Weights of a small transformer language model: 236M tokens, 7197 steps.
MLP neurons of a small language model. Each row is named by its layer, matrix (gate and up: input weights) and neuron, and shows model dimensions 0-191. Each number is 128 + 32 x the weight over its row's rms, rounded and kept within 0 to 255. Numbers have three digits each. A neuron's up and down rows have the sign that makes its largest values positive.
Before each neuron's rows, "fires on" lists the tokens most often at its 100 highest values on Wikipedia text that the model never trained on.

fires on: " were", " are", " not", " is", " be"
L8.gate238:181122169080137120185154171135158175124099104061089101153101167131099117165095159140142112107135078103083116090091088141103147127120134192147113137172173095079145169132077157083116116182170091224137127151136186134174176140100135092068100198140141179175130090125155064143151116153164105134146097168125114146087119147126161132102135194107170155177116079111124095117115154121094223128076093165153147151119146121165118187088086131147094095073122158143088105131119080098127103108113116176138086092128154141124108132162151144148181092162145112121134174147131102137140115139128159082
L8.up238:132118140120120136133125128148130160119119157134109080120029114083132144129097167182211101109122146158120102144102085035142146142220152109097159137181131101106179149174163123140034124142118150182116109182125149122143179177153151093163117117146126169102145114161138105189170155165094101072166108106122086140065125118142194143118110161158199121134147114151082092154154092075116160167090133150142143147132094164089111130102160158129139161104108124109094092123146074084119186100082169185153110148150156149157125126114143120169096077104121137121094131117156166137073101142172154098

fires on: "2"
L9.gate230:096148149113121135161098159133137148102138081088167203124130163108121122129127121085175206157134125124128069153209095117063173110137128107105125167154153102108144155140120095111129125145137104133170191157018088137099113153121141113139097075089183151119134108077066143150039075174149074096157067131091149105127130077106178124129141135135146077098089105092201152113122135151118152134137140113076116115193170101135174149135119074148079126130145114133136159111135134146117126130130102166149181147144133121126076133086150122156141090085194172092165068163146135169120135109152083112
L9.up230:113104158187138120096147120183145104132139148168105155123205189147137129132046132088179134074111114104130155092148116083122085120133148108108135121120116114154156089129165110092109120090118131070135156147086103176137086089093058104149165127079163189161130137114183115161122161116165105128119116087140208110109130070081110112125151161087067155083126132124118121033158091156132111146077037098121180105106128138113120064118143132161155186135121147139160137099095113104112080108091222125131136174119157155153074088112130128089124103089165123140108082161152123133097133155160128091

fires on: " has", " contains", " includes", " is", " are", " of"
L2.gate292:135158138099162071135140134134194089164105150176095167138185154157169072169104102134157131137098065066158123089168086152148157191151166127159125146122104135170118136152124161154083156084113156132112114084102113161138147131098149135162103164177057162119151117107131103138138143176088137140093149166150196137074113143191093110107135132146117148161155137118124116154119133179200190133206102112080055102109077126136139193127154143118076151125143167109157156163068113113098094131148137152115113080102110111158158137148128145092082151124160144078124154123242124135117162166104126163
L2.up292:167134130115154097125124193134178107132112094152107128125156194123146104142116150145122147124117099116122168153157134180096109195150173133170133128082157125131101126182100122133088104123132117079080130062075127117123138122119172127105047206160081193075184150084143126144132109220093148143118142112126172121153152106133124084092141084126090173102156141100095140117161080149109197151171136108123138107127074164122125171120079144121040103070147142130140130173077107134107118123158126130109086111124116089160150156137096038115084159070124172077139143106212109095099149109126138126

fires on: "-", " of", " |", ",", " –"
L13.gate346:103115167103079139135178122131096147115130122114126020190113150118134140168106074120153164131161090107124129123110096115099131115182058132126173096121112125160099080082196125124147148118109132146117139108116124115117115139074171213112114154169125122122067100070155087126108130081129131127118121140125123135093115082099064154153171118057181117143111155120101126196186108146131126082104130057041108155138162168119123073094098115099131138133102171132120109095174149133100112149121052142129083135110162173090123154104142088110126213154111139132081133174103192145094084126109165092
L13.up346:180114168173104120150112103152143162140079189126108184130163132104086061072135132114151144158111164095160073149178150079091163104144055153166200171174128112084157090131106070065147135143121140148128138189104179121133136189145137161065078126139152141167087117102139152115108133147139203082145146141126101154129143136152082157150133156136127109090094147136108103145125147081130086100137178097121079133127132161121122065136025188125108127119133171118119116107163134094136101115140118133123101086158132142090094094094140213168121091148112138139083158110167194145169123114176140094

fires on: " was", " were", " not", " been", " made", " is"
L8.gate370:125175100040115163133071145105144111096118103139100130147133196163132161121186206145157083138138073114129163115108106103124064124123116114130147098103130185145175134102065199178108143171161151166093116152136074061127122119077092141158110081124125172160099075123137062099166210099126088081104154111127154154086014103114124135143104156086136138109105130139105118136102099145053173154092117111153106128101177131114080125122168083102119125110168120146121084165122118112121090168111133101125106163114073119132110134160142120111105089145138123145084097179143082118179151126138124162
L8.up370:091127142028133174120093160114163156064155103084137046115145182138143143120166167110140141186143092158086130140099098058176117136137126059088141082115118131142109128155104171139110120160170104117134106128146130135081168062175122135162055161066117164161120110203084091092180239122147151167120115117115161104107096109126144113124111124091136096078164120201124106163112099122128138141126075114147167172105112137073123144141149094114121148086107122081116117135161130091112148130161179136170140123145087179092089134146106166137122106103123172119152156171112066093156148131122131141

fires on: ",", " of", " –", " de", " ex", "=="
L8.gate25:094092182111106130113154116141166172125143111149165093088087117158076052129129118165159142117074167124135109081113140086110126069132094173118119167173118108143068090130159096106087105075107123183123109198170180181085142146134161132147117165114124113128108153121141128166179106117151122160126135161131095097156193117150120141156132087118096117186106151150167125177176186103168105090178117051072097184143125123154174046110120181183119123138072175152160195140125157163119159138140072139141144126159134152109133112091111152111116153080130100116109121131126145118131145092221165098
L8.up25:127113197182153128093163131189127139115123077186141133120094054155099087128070144161171162133140070107109136084155206136078084181089152150117069110152159138178118102139103185075097079102161119140150124116108033155089066103152130135104123129085201143135116151134141157129180101097172138169125126123160148107161154157119082136117110109143124108114132109145116101148193126079106129118137163186063099119082172161131093105108088185119086140136066169185171175142142140112114104100171089183101159160090161137140135129095167143125095144136124157168091146148111134123144138120128123111

fires on: " was", " is", " as", " became", " are", " being"
L7.gate116:141137169125090143155105128161129172167104085150197195146143136128108161127135098077178144090121114124112044170110130135100199082106145139207158119118156122123136080144149132142120190178146165200178132118124138103145144094100164113141165124165079112120176140116107093097120128200120121138174140188211174158105104115075173126101130115174145078091149111191119130126183126119122157124097133104139111107153119058135159150104137043090094117121123109149107136143138155124089088087154106152156142089153185128125075090188094128142136126135141147093079174131139124128098088156114097064
L7.up116:167118120087152152152112119132157132090086198088090183156083083097112109141148099110204165130142125107178117118044101139132198055191131121139064072142196130120147136219125124142101167131113156174111083115181172119147192113100149063111114106113155148093175130140115112178139163138154121151103137112187138138127128116122162123126101122112153122093129108178114124105148116158119170184061180109061117152179104116086136129129113135058121105121112117145130114169125126133090136091136148058125172182112099145102131145098140110104132172108163170085140166106093137162084142146102102093

fires on: "C", " C", " Co", "c"
L7.gate191:100150141114106162172157050117091074172119154092149200112096156163137131117076130119121132097109111141146184169102156188145123143120139081072137111137232160096121113141117099161115140115114162149172063116138064143112133138118120071163101130105157116116167139132108144112093126154061135133069152136083135124110169121210135118141131141104101178137126155106111084083164096153132085116186146083174125110080133136166139107114163157132094129149123127159075097114122125146120098118112113129134099115099110115132088067101165113134068205200168069102121169091056168096121133091062141105
L7.up191:144137120166117143197122077187081138132109127147141090152161155174121108126099123108148128130157109132147152156148086085117111119150125123093118145157123082166183136104153109139101083060195060148142231112079140098096142163159170104112086139086173102103121138110176114127099129150087081170145121101161068099153178042184067191114123159127141116165085133168142124121141162124142117123177159142081161121127119170120131066141127106063122115122101140163111113133125115199136100147129138182087187097091140142170095152120095114070097132138144158105151116086143156099104117092149054078

fires on: "A", " a", "-A", ".", " o"
L12.gate14:065150147112153113114091117175101153108090153178111129176166161125126108096114086089162074146097135128155142152161147164116086145138130187108123112118094081069050106097133132179158126198147131106133124152134179102123131100154200114133097142156158148131161149157192144116161087096115128086147166125157175202092127142068095149154136173181094113089152146132079143159135154115126145166076134153124146135074141093128166182127115118168131113100199135141119123165145117096177126108128207176135098110162126158086130140098124183201085137086104136133131145151121129118152056069208094132
L12.up14:048084140135107094097155117164112105123073110074131095182178182125105146168099116128149126120095141097149156135123159165111180165151155125105161166085140104078160147119107129179142125104146139126155118131130089063134065127180125111094133132153103143119126135107084099153091173153168182093128144168076150116172143135163079163109095107114108143074154162117086065093104086151126138132169148186136077070126176192125093142079124090147074110189142130118125187202137141103160098116150171143117109180157139164139094118139135142119096092132194069086163165130093184119125132204136145129

fires on: " B", " m", "ub", " wind", " North"
L7.gate141:117102110157138122090086106108130141052104115135085151104102088147136146060121059099143165148150118084149162142174118116112091099144103095140054139100151134103117105133129147163081133082058130077114097128121150106098103128183160135105218151147121094100091142135123099117147147087118114148110134078097127106143093123163138113093160131062099108186140070154197041055137106217135121123145095125118120153129074136093116137146158107110130124161110100129206134146155098157150160100176136142133129128152120200121111133155128137124196119043167125080101185125116138155131116058146100146
L7.up141:079096125078114141132081081202157175155135136108080141123170095137137116128098126142110077189131126123143163143172162136118093148127155161141078143087112163134153154081156082158159196144132154136165077157101109143191143128144080155152131113168130125112096139116081164142117103061143147115140124132157165117145139182101199115177122079155089158166099083085169115128091150180103130121100110135099169140154118059142139160109134206143119116146099089211144146180132114122172168122117168156094175119153117127166136109136110124189099150048104134075096094102123039151114145158160090160

fires on: " is", " was", " gold", " be", " Bo"
L8.gate380:168116141092174061123114119110090131090174119148125138113104083144178122184145152045160126151120134109159132128168065167195132165137079143082164098143112130065219211137127147106175157130080109153137111139169077158119156116162210138128137166108107177094107120088163147134126114097182104116131122128162134098101092167116154125121133169198162154089095041151128140122122116156180104156117166147111073135117116174106157185084161092149120124084126124137100151116085113164150109160131124134055121153096115110155110144134126108179136089144092162074118149077123185101108130102153116142
L8.up380:209142166170157080062181142045119119124164149102108128056137107071114042105149131101161166162127164131135133174102093085168122122071119117092138114107090109163135155172146090155126125137159102126123116125178161138125196136152117104081116136096142175105153094150104136154128134155129137097162111113171180103082097153137072142155152131113093083141155107156112101152114126151110122177118145120116082133111098131177101155135135193124103187130144082172146181034150108121112079127056156145095140135102137118156088161119124116193091170183146103147115129121169130159059093081102112099

fires on: " |", " of", " from", " time", " than"
L6.gate238:138094138143160115066136174149190129092149091147145092084060130135136119123117059156137127130082109101153168112166063126158109159127124125172138081089110175147163132105113156129113121054102117189140178110113132108087107097121135123056155123130104120115163152100151119160096174126145107144143170076113142180127166120157152180131079160149117121123147129169110096172098194074108166131101118135154162041149162103123121144186136077126184134160157151144078083132156128130104125087181194182135162115097104167131164178119137137157079081140157180122097090225168141125135108123091127135
L6.up238:124120121129127125142130116141174112097174160110143118070116160123128152137083122184171106117054131174148185102151071117153129041128141120139144101136135188131162127110173128123109102122110094121133152111154123125085120113123151112075149146091093193148169095107148142144107149158103116152155119124078116123160137119160104171154051104124145113149136172152155117146102200081112168101118076158163142115120207046119078150086116080142177174186094122211146102088163113113124088128133187140160178086147160091059185173156108096169096109145178141087070111158126114106145140117081149131

fires on: "A", " is", "O"
L11.gate259:137125096097154044113130145122162136124099090158041185134176155116128146116117087141184160104087081152126193139160063193167174143079117138141119173151090124164139144149131146136180149133103122170191087105149126152159147099124135088160186178164070145155175123112096108110125116183148135112121106145192081115101077137118164150109126126112111157132104112169079162149135102183177104150121073176116120109085172163152184148093140126122120074177155158132133155139059148142138093138081160167133166125109138140150144148110120153088137117169116124086177146076137182046137128108177126105
L11.up259:134095148107147127118083097132145134176103140158180093162179172084086149144125059130138153132157143115115123128089075180129162144120211120117184147210098129144119108169171120117129107094078065106161106092121110139124177157152104099157154140145102126099074094140088150131153151227209118111146118141160129121110207117109137103106147128147154134132193142120114126122153158148163115160175138155063130129142116154059079166152120146121124161148131126095083149115142076114107138151214121133133131139078135097145145152100117063148107182103132137033122152093086175071128116111172123126

fires on: "1", "7", "um", "0", "4", "3"
L8.gate88:100109128161171073185129118083090121169154180109075177107113145153133074104115072119135100172127201099131126132119187166172158105137151086118096137174163155088109119148121192163120066137126163096112135150162102134117133174077133151128107167092144139089146072142133081112110121134118122114120097077141125149069142115093134143129142140126136202111136151172123096136116157115086125120156109150175230134118117113186155166147076103122087113120160183180103129107165114136073149194128072099185143116137099145111110141105145123151156056115106083092106156101076107190209140099164125114
L8.up88:085118124163156135162190113154048077116141181161111174133100148111097153071093115174169119123158119197174129103140166136102140128130131161119112178102148135158145160150143150143087057163146082088153068148164153189151129100128111168120088118120118150108133139152117160135157139122130144137150159139151160169165155093104104176109094151146178195166154095147108116120127143119087131119116155096175160152169131174134102153201088170133111121155117139180105062076117100177108119192165105094148116153154059130147077068191078116138178130130113119091147123108100170177150119156137071063

fires on: ";", " C", " of", " B", " |"
L9.gate190:130102110119086100115141117082106121137079139075156118115128121160131116070164102152153139133126123133052122157145053125130146106112075122152119172053132113114106150135165115125121137122183147089172081131126089116141182117153139158112206114116132132158149185162128174103103142102185126091114123165022095127154135135110117074044087128126098156139160124095078143118081147096093141047157109183123147124116139118092122140121150102091097155175158113099097113117193121151116088087164133153118109114146019102125137123115138173082166110210134165100125071162122090128140171121082135107
L9.up190:138154117080113110152150152139135189164127083036136135092170144132155101136105128148164127027123077139138115187130138135128150164093160071160116162150175142165182153118159158136133078156093131121092066194199140116117137049131121093078130146101133137089122099168173179108081188117133171110145127085080129133100133128161088164095141071185129113110134151122162122137102156104151177124099114110120170114120180085117177128123179186126125130119188107121141098115149115174113130159113127129145118088209155094056120074143116108124108153139142144097112073208146154123129105113108126139

fires on: "3", "2", "1", " Ch", "l"
L6.gate69:080145165177114137089095105125127136136102169052125116150107089125144135115103150161119136164114122093120162148087154126156100157132153160157113183127131100103114116052135172134088154083183125139139110067067178148198146120066073178163135149064122121111158195119191147100158072069157149165163160073150113089123167129147132173098164201133132145130120161155120145108155190155131149154076149144124142174152128170142174098124093188098120115165160104190112130104122135139085146152074141180175142169148162135078163107100127182143164116086106131105088134128139114125144157160150065143
L6.up69:120185184142052109143132158137130096091140158176153084144094126095166137065145150163151090164204130196111068161138132117127112133153101118093124182125099163094079145149138110154054054115143091072083119131133075112139132121073109147133100136111123160129124087108149125099084082072084129191132142086153155106134074112206176151128149175089180122209154118167155114137120152128134170145163148162180114120088096191135081126129157117131123134062147085134143135146110154125155168116119182135082151146096117117133124118135066122159134110084191128141137153151100122124102123126057118124

fires on: "7", "5", "8", "6", "4"
L2.gate94:118152149101139112109139093129152103130137115121130118129092158079137110162109186176139080132159100142143129125147166103125117137120112200166111111050092142166107136144159132069079126112112158068165130106175072114077157156095123141146142111105171140145121151130167120143117113131095142084166122129121064099176094155135108102111125160089092113137147071133083159103127118091103139131093065198084122078080118107149049135114184044122107104079122104181098148163073143145133143107132133111098085054154103121097080185224169129147160124153151154087186126098104187180133139179130128144
L2.up94:175145099122111147116160136101112092114136156122128080128136183137098129130109100119072102075105073149111122120087144092083127121114094140144111126090113151116130157091219131104087133135149089108108132161146061166115137082071163148128136125134176053149078165121137157143160090065140105081077115144145099071179136130211143107086116171093122090115136138113124096115138123072072160195087082122096144111092060132118140149108144050097126108112104090085105112178093186169154104142093119095114094144151124115157092178172191119085155100092103148046153096138136153169138144104143133104

fires on: ".", "1", "2", "3", ","
L12.gate233:139205155098081032158134149065066136120091105162158160154130102115102160113092153113155173127106139206154187107139182124093132133161144069090126124101161138144074126131123134125172092147130148123098119128114113175091152145110101134123097102038133123165138099128122100204037096172147117112140124116172175106123164080105152107136138142120141176142157137148098108138111143170110101121125136166134137111151133089096190156143094120127121150067228128127091126145126094169111149166113207133118124119212094132150134082147128156125092139108171101088148116084106114150087104101180105123
L12.up233:132188169148099071176126090113100110114079098102183172168135138145116154089146155197118053172130128154144168146128185099114145146123101109078097167056173173081101140117102140117147121121151122110095107115125112198113150122120066134149164132034160139094163109153113110134100153115111135103139105083151176122132179089124063114134121086116160125084156127168118107191119201121126138107163160207108187085142115129042144095148126162066077153076178154123101137118139127143148109155112191109148077122157072162151154073109120149130109106110121106118109141144132121164118136126092101135

fires on: "2"
L2.gate260:160127113095119083129079158106141105073074122097169111090138161117180100182111148158107147118057181113088081099110155196142099115082118097086131106118097100136164129122128161092130116173145117094161106140076162142126101113109120084183059064157091137141107110115098122116080095080139101175123084147118106155152159130101124116139094064158143090124188206154141138138119173064109146144149152158159111116124133160121176158122152154144040146117123131179138053146128106111112174158128082147153149162139172067090132100201207160174144151134131170122151121105121126102160086099117108158
L2.up260:108202076132125062110061080138125169146135114160099105102086137132167125111115105122101122106123131138110083152101125144205103112103147072115150132157097088149171106115178136142111127198132173104107105125134172173060065154102179112154063103065109126184095130115144150164104100119143142178143167130095097113200103098142110162144139154119131129139076155083165118126110168142080160105162141118118159129176134155155095212125128090154091097120145081161090056140106089100110148084116129197164121162103149149118103131187098160141109068119155180121144162164200118119109111138153148122

fires on: " was", " were", "ly", " been", " often", " is"
L9.gate118:149142119121168163143087195123191151143108110153100193140103114176137101117125149095157104102158175136147065096128155142135120138043120109127163095187161159089121098138156095133075125109172099234138075117105140095133106118083134073155130133116108161192092121134182124146091174135152084100100107088176118127111123079101168071108106137171137169101116088131175179066137108150141148143140114177166121155156136152133133146131129168101146135152086091122141096097136106069105081079168080179095091112100176071110075167164148142146080060130113182157133097136121155108122105121143137121
L9.up118:135067110115106187078184084134115156068086101099111149051157133083145165203138157099086120129137111145094131101110104147065113093157087084145150144101175112136084135179146159098083139109153146158095061163126155139105134181123134147100096085174124113111157052130157102077151160132098107140113158143168133125088134118159110105130099120118165164153167165141122091146158132121117140122145094163119180163092127172102123121146146140111123190065096075149120150098159122129088174080109160130111131101042104164162107068107113191088144144180115171113099184139088118136100075192131140149

fires on: "2", "(s"
L5.gate204:095142153119113118147058112130154167140132128120191162102178187139158143119113114058147156153120077135093130089177141107103115118142135115125078154138140132169169146097085107081088097123232104147149141138090151122127110123157115127125083155121149105059155127117136120145126163097144041152109129155089175115118142167133148139173122159057176136077135156103139150120131124109169136147170125121070188063185133181117210138151050174103084098182115139130088126115132119160147135089117163162112081095139159174224106055164116131116167127079135152140134142110089122132100115110129115120
L5.up204:130143155139062137153078100165138131128138121116156130123162188105119132134129165063168177132117093079135166095177138125103147116146155096140123159141174134130135136122132112126096084125205076155147148078039188119121141114145110132138087191113135152151119149152142101147081141137143114179104151145128144132133086151098165165189119176017174107092161164127171123108107140127123084155103076125080153108179119152114160147117074163137132133186113155117102118091157079128143142086072165183105113085127132147152094068129133087181217107054158142106149121108096131168102091121160148169

fires on: " became", " become", " as", " becomes", " is"
L6.gate233:116118105083107134134184124116095163089124149167116175133152142119090058092114094104154115140109165169147123117155162111143064085126109128158064146119148115135132085155131183088075143115169165164100064126101162098134172106165169073176164111116065145123152123147109076129167137136123208130137086141078200171139090090124115142106089147062095071132134199111112125075185165176127167142202140159144116101121158108121131108141145131105146154127174115066112200142091156119140110123101074134135170097127128161112106081166118089129166129160117095181142111151130126095089176116105074166
L6.up233:080105142100109153150128113139155138126139206110158089106128102109100088130167086110124231183132109168078125116097097113125151175145165098163153111179141084109136083149116146184090152099140146118166153083122112087130159128068119098078098050108098135144168177083118172148096131100154132145147122109176097134125145101154162146164096127111086128114135080148148069115064089129177156070133110187103143132143118098112129148181128147097115139177145058105049120152145165142148163116164106153112152077159074114176121190209083100119113166175164161124147083141112137135104109140136123153

fires on: " S", "S", " Des", " cons"
L7.gate335:154194104118104168195108081149087215105105076141180157129119106139080119157135119104139158175095140060062098162118117170115153125120111138139146119144134120117145142135120111108162139112119146130157121087165172128130082084124164099151060205139162154149123086129084133156107099154053182087109155119112106137111107138097135078105160102117161115121140179119085007098146035101119138101177046133109143155133115129132161115139128151120180144133088181180121101148116170145109141158074120148120144139155126167136087122178128131108107081106106127086109146112098081113145131104158154187
L7.up335:109160148138138076118146077175170162130145104186213145133170176085172132143120148083186105133131142119164070163091115157205155158090089100109124126125144128138100146133152191143144180146123079142116129178121169156168119101118194134200075099105138157135103096127120129096124142149123126119145140128122130175109149084176164110130090063087096105122095107120096094115176094185148082068165098100147129074149148147123173122106151130114100204128202143169163179109114156160102157142132139207181159109057087121151144134107119101125104098110147165157118154110131121065133134102088118148

fires on: "6", "5", "3", "4", "7", "1"
L8.gate121:095161108154077114102142128099104105118086169144179149164101141117125133116045147168130158103093128102129185115144196100114165117121115180094093078115109100126086141083118165155216110090069127109112083124115109153147105110157129087142159135079153178154057072109133170122154133129159178116138169097088183122167123124098116145127152138103139100147173106129139134161180133135050242129136157147136127137143080046114080054124112186144125107134131086138062122151187103124168100119127133150132119102120126096130155141138170157119122160187170187155119140122115092118075095142144132118
L8.up121:124157096162099143105145141161112077100126131122181169086150172166125119147091134148058134084114085119098139112095122056126135183114086164159056093098087140135146157148148150138142084064136133099161129131109110151124102155108161085104142119097103152159065106070126157088160134165214162068115129125081128086178097142128140158103105161109128117157195162150142115200134133139112163156170164089150108117068081082125112061139073152166154066115082085109153127146105088137127119128123149111093135154114110144162133138133175196089148145124141204136124115080137136094077068083141160117

fires on: "===", " |", " of", " -", " →", "-"
L11.gate29:158122174117109116122177070169129130103158124111127122146153089166105069168073116141219114153136123165129099138140073158089115122156169129155176073180141108157068070104184118119106189176105146151128127157161059159170107141079195166111155160095152131143101161150140127145133068043095107110095096127152169122090153106108106142161123148135087094129092152085140129176079075098116134168105095104127059127165080136142122148148135141158093115069069130125119129165054121112139148099157106185079133136165157156109148170137096132135156167139145109147113130153056156173120154131157150139
L11.up29:103140141132127178121122104123085166127111146108159134164166174128119079125090050172202100128094140156175140178105075128135122109126114151121087145171111085163118101157097111120119136107168119132101145140174096182164127092097164122145141144129132129115088197146194129104161079091107057090118122127099178112114195113056124128127053119110134119124110151121150170190123095084151126130162148057067109099130106180104130179131108121095125132157078164161158076137127108106126119132171109176116095173136157099041122113121092148110138116110098163202097141062076184179111149149126112107

fires on: "0", "1", "5", "9", " Christ"
L11.gate350:083183149122116123059156129116133148135100124123105121123117125131120112106117150146126108189151180087143152163124098147094187154086152183107130079109112061132130182125131084130160072193148113113097158113143077119136125128152122123169200094082174178119145094123151086135125129144169123129083126105110167136178132138103135175167164127086177119108127169114106037142179134084075162170097158094127152132120153127092164178193098137061135192081109137140155099133122090118143144158085140144133146086156137159122158188166165102066101148107054164119096177181100101139094107183121086148
L11.up350:100128171106134117097125152158115095193110177139125177118133110144132030113112099111125131081109154136099132070109156070100094105105101158094146143096120164085151181121112080125116043115072132113099115091091152067098095117097106160121114124089141115178106165102124147117143134159117132194141091157129193117117154079070165149117104108129048131117101143188092110081190197097113170182123127148085180125077068165106093110162112108164117157131091104094127095129128075159179180123147090150112093120153102165149127142085169118135133182130153124178105116122132108147116130129122209121

fires on: "2"
L11.gate110:172127143163152139119062140125146097097161113105118148063161185147114104139156103070134118190128158163106064110147084124131104157115141193166145118104137139137150097145108053079089219132175140101199133134102161140118082111151140103149105120161125216104064129105160130097108166107156077124134106132101197077136155103101152092147096133097090102117060111110090111141121163124092124143123096104105086150191115163134118135138129108184140144112110125206152132131150183147118063086127139127148138162202175149113084108100171120168104139078146170104089105108161130088103132161159156127
L11.up110:113119122138087118154114164115091116127105168087116141092156083111111163105119154054177208118165108094129130123111094049127123071119131107134177143137151139139114137133134123146109136151076163106167096081089089088133104103127096110121156154139130054180161112129142137122144088122135054143101040157149107145077060100176133130160178139068089136145090065161126125077071117157163137189165119183061180117165140160163186134143083123162098149159123141132117133096146125096116146067142114153113098127107107158212072145128137114139174176112079150112120133160104107146111145112144071107

fires on: "O", "U", "I", "-A", "A"
L6.gate37:096135045085149135102137052138136181111066140116000127113212182140189175120134124141123130141140075103140176172141117155127176108145130138148153080123114111070117095121131137106143158168106093122151127215101105117172136080150143076105138087088094107165105109066135122139135158181119142113098117090094121127126133099189136100160155148143155101133133136059129153186132142123103097196124087145136148148145145126135144184081136143083168149107133134141115185171106130123113100143088143146136190100102094152133129162163131080154105080176110132136114117067120134096115080164104098135
L6.up37:086084086120194109113102112160131139082110074106095133167152165153148168123087088086087139145108136108149175203124115156119150104113209093096162066189121087076109076114154115106170169172131082154094116221120102131153137121166105102085169113142084109173118122066152094161139087166097129081093149145118155150154118095193140115123163114141144108123139135060089137168176115099110131158157083114151138124187171150115119111087163156104160127150128102161132141104170179105154116170072174124150126088118128144133136125136144090124103120187101126115131127048121121159072058148100109109

fires on: " has", " University", " for", " became", " granted", " as"
L5.gate336:146156135079190112150145134138143096101098072118129147162120138120171094074114076157187148100082173176145128096085186094156155121130176128124138116135147147103114120110137184141162198128168094128108140117092162157112147145145088126123116114073108137165120111132160111194127180156129140144131168121132106136142140162132149063137135191103059129048216152197088155107154124138102135086103157167134137133205119116198115133133104127112143139145158165084142164188088139172125156102102126160060141156164079138137121152153153137179113160170186111104142131153083104096125110052163104172
L5.up336:120114155130084157092168198170106130136107096071057110178138118171134119164092157146155146131157059067147117106068093094122120119123127078146116092125175131130120115121136161118124139104181187154128116140123101111094100118086183081080192101143147136114124145165135149113122148102109130121170144104162134161140150182178154147100156184095075085129125062109128124087144160145151138123128187097187125121156129092077160160161156146183063172118142088084083181096117140134150070153159139128100123088146095172120126091151121080155084177130145069136098193108108132130162156064103080175

fires on: "C", " G", "Ch", " Rec", " C", " Ch"
L8.gate75:081182144120074144078160166114106140135169120144184129133164159143155155123117136121139119137109089071136167183203110132150110150106117109136140097105121108085137118152142162119178143119107147101142112146142150146093191141115095121130126123102082165111158077094138000117066167124121113207165081114128110111150110118104106136050096126126147141121080132178083163170162175150128142137159116123169118154157186153156173130099067113119059151167172162129137097166144146066169114119067117177086166119140136100154063119171114160179129127128183119133129194118180108123121147125102160092
L8.up75:120134122122115191090083122134077126148111109162132091188170123122155157130155129156128075176089118115160120131171144097104120159085123111036087194152147095129126099097111116085095098092136096143093170201208116149098134152094178099135110179109159146116116151115116067141094177158171080154128090114145110080115022167118125121118113110114106052191120070114105112113154121102167148165149073100079117116096153141138088169140135129136153124155117155174103113144124076169118117118106114178178150111081206135152076112105109145098106125088108117099101123142107103134157110084124084084

fires on: "2"
L2.gate16:158159142097118107140111147120096179110156114096163066158136066155159109143096129119135217189111166126151103190130090137166097139122159110191097191182185150122164082164125174097136158136158138119115105087103095174159157112098057146165074109115153150137124093204156160128121136069147149137104109124160123087070064091076161140132130174117133131160082129160083111147119154120103102115102111132102095126159086178103112112123158107097073111139094059133138169189132116130133094122148103094140133138096145171183107085181168164139142128126070104086074147104156087175112100138098139097
L2.up16:068124021089178085119058114082133153133153118165134139135075123157096117117135145165109173087147163138108133078115127076114132111140160127183125105053121146139124129117160082173135137143205106089130122149108131137143109150104114145223122123128173114105154171122093134112198118138079103129133133154093087132069087165087128135190111177062087145085132175191067068180163095135113105110145119099141116164115138190107093102097141127103116162126112135067139108206148100094110117128109163066163123097089128094078079157122138112124127153125144149120146121128125107144124118074132148144

fires on: " |", " of", ",", " –"
L8.gate285:120137125119116173084183116136109144127094140143109096143177104145150076096138124187157119136087166080168117156150109127061087058078109187096148149069124121220155114117151096106117121098136062178099148126126128187088111142137115124068149194188123123135109106121156099127128097161157134159143095100127117164144136105110063124149123105142094106102110145145097157102084144177153113071142108106106135179089105097216104098141124194119128136136081106178112165169133160188111208127103094116110166113151140109122087133139136164166144139061173182145182118121147178129133126154162179142
L8.up285:101119139145147152115141112114100143118125140104099185181125137134174081097123145125159165108094145161154094179149126111090127056122122155132114112122126098142147060099135030101089120117115077228159160132152085185113155093105118085155140162135118140131103135131165104089107115132141134104145142147086111166086153108098056160085162092128142127127101156180133132135122151150178092092103171074141116176099104099153112109159128188164209151168119172211097120153175171169107148111132135118123130146142109085127120168115086167174138166071193162193103141163116168172175121117176149155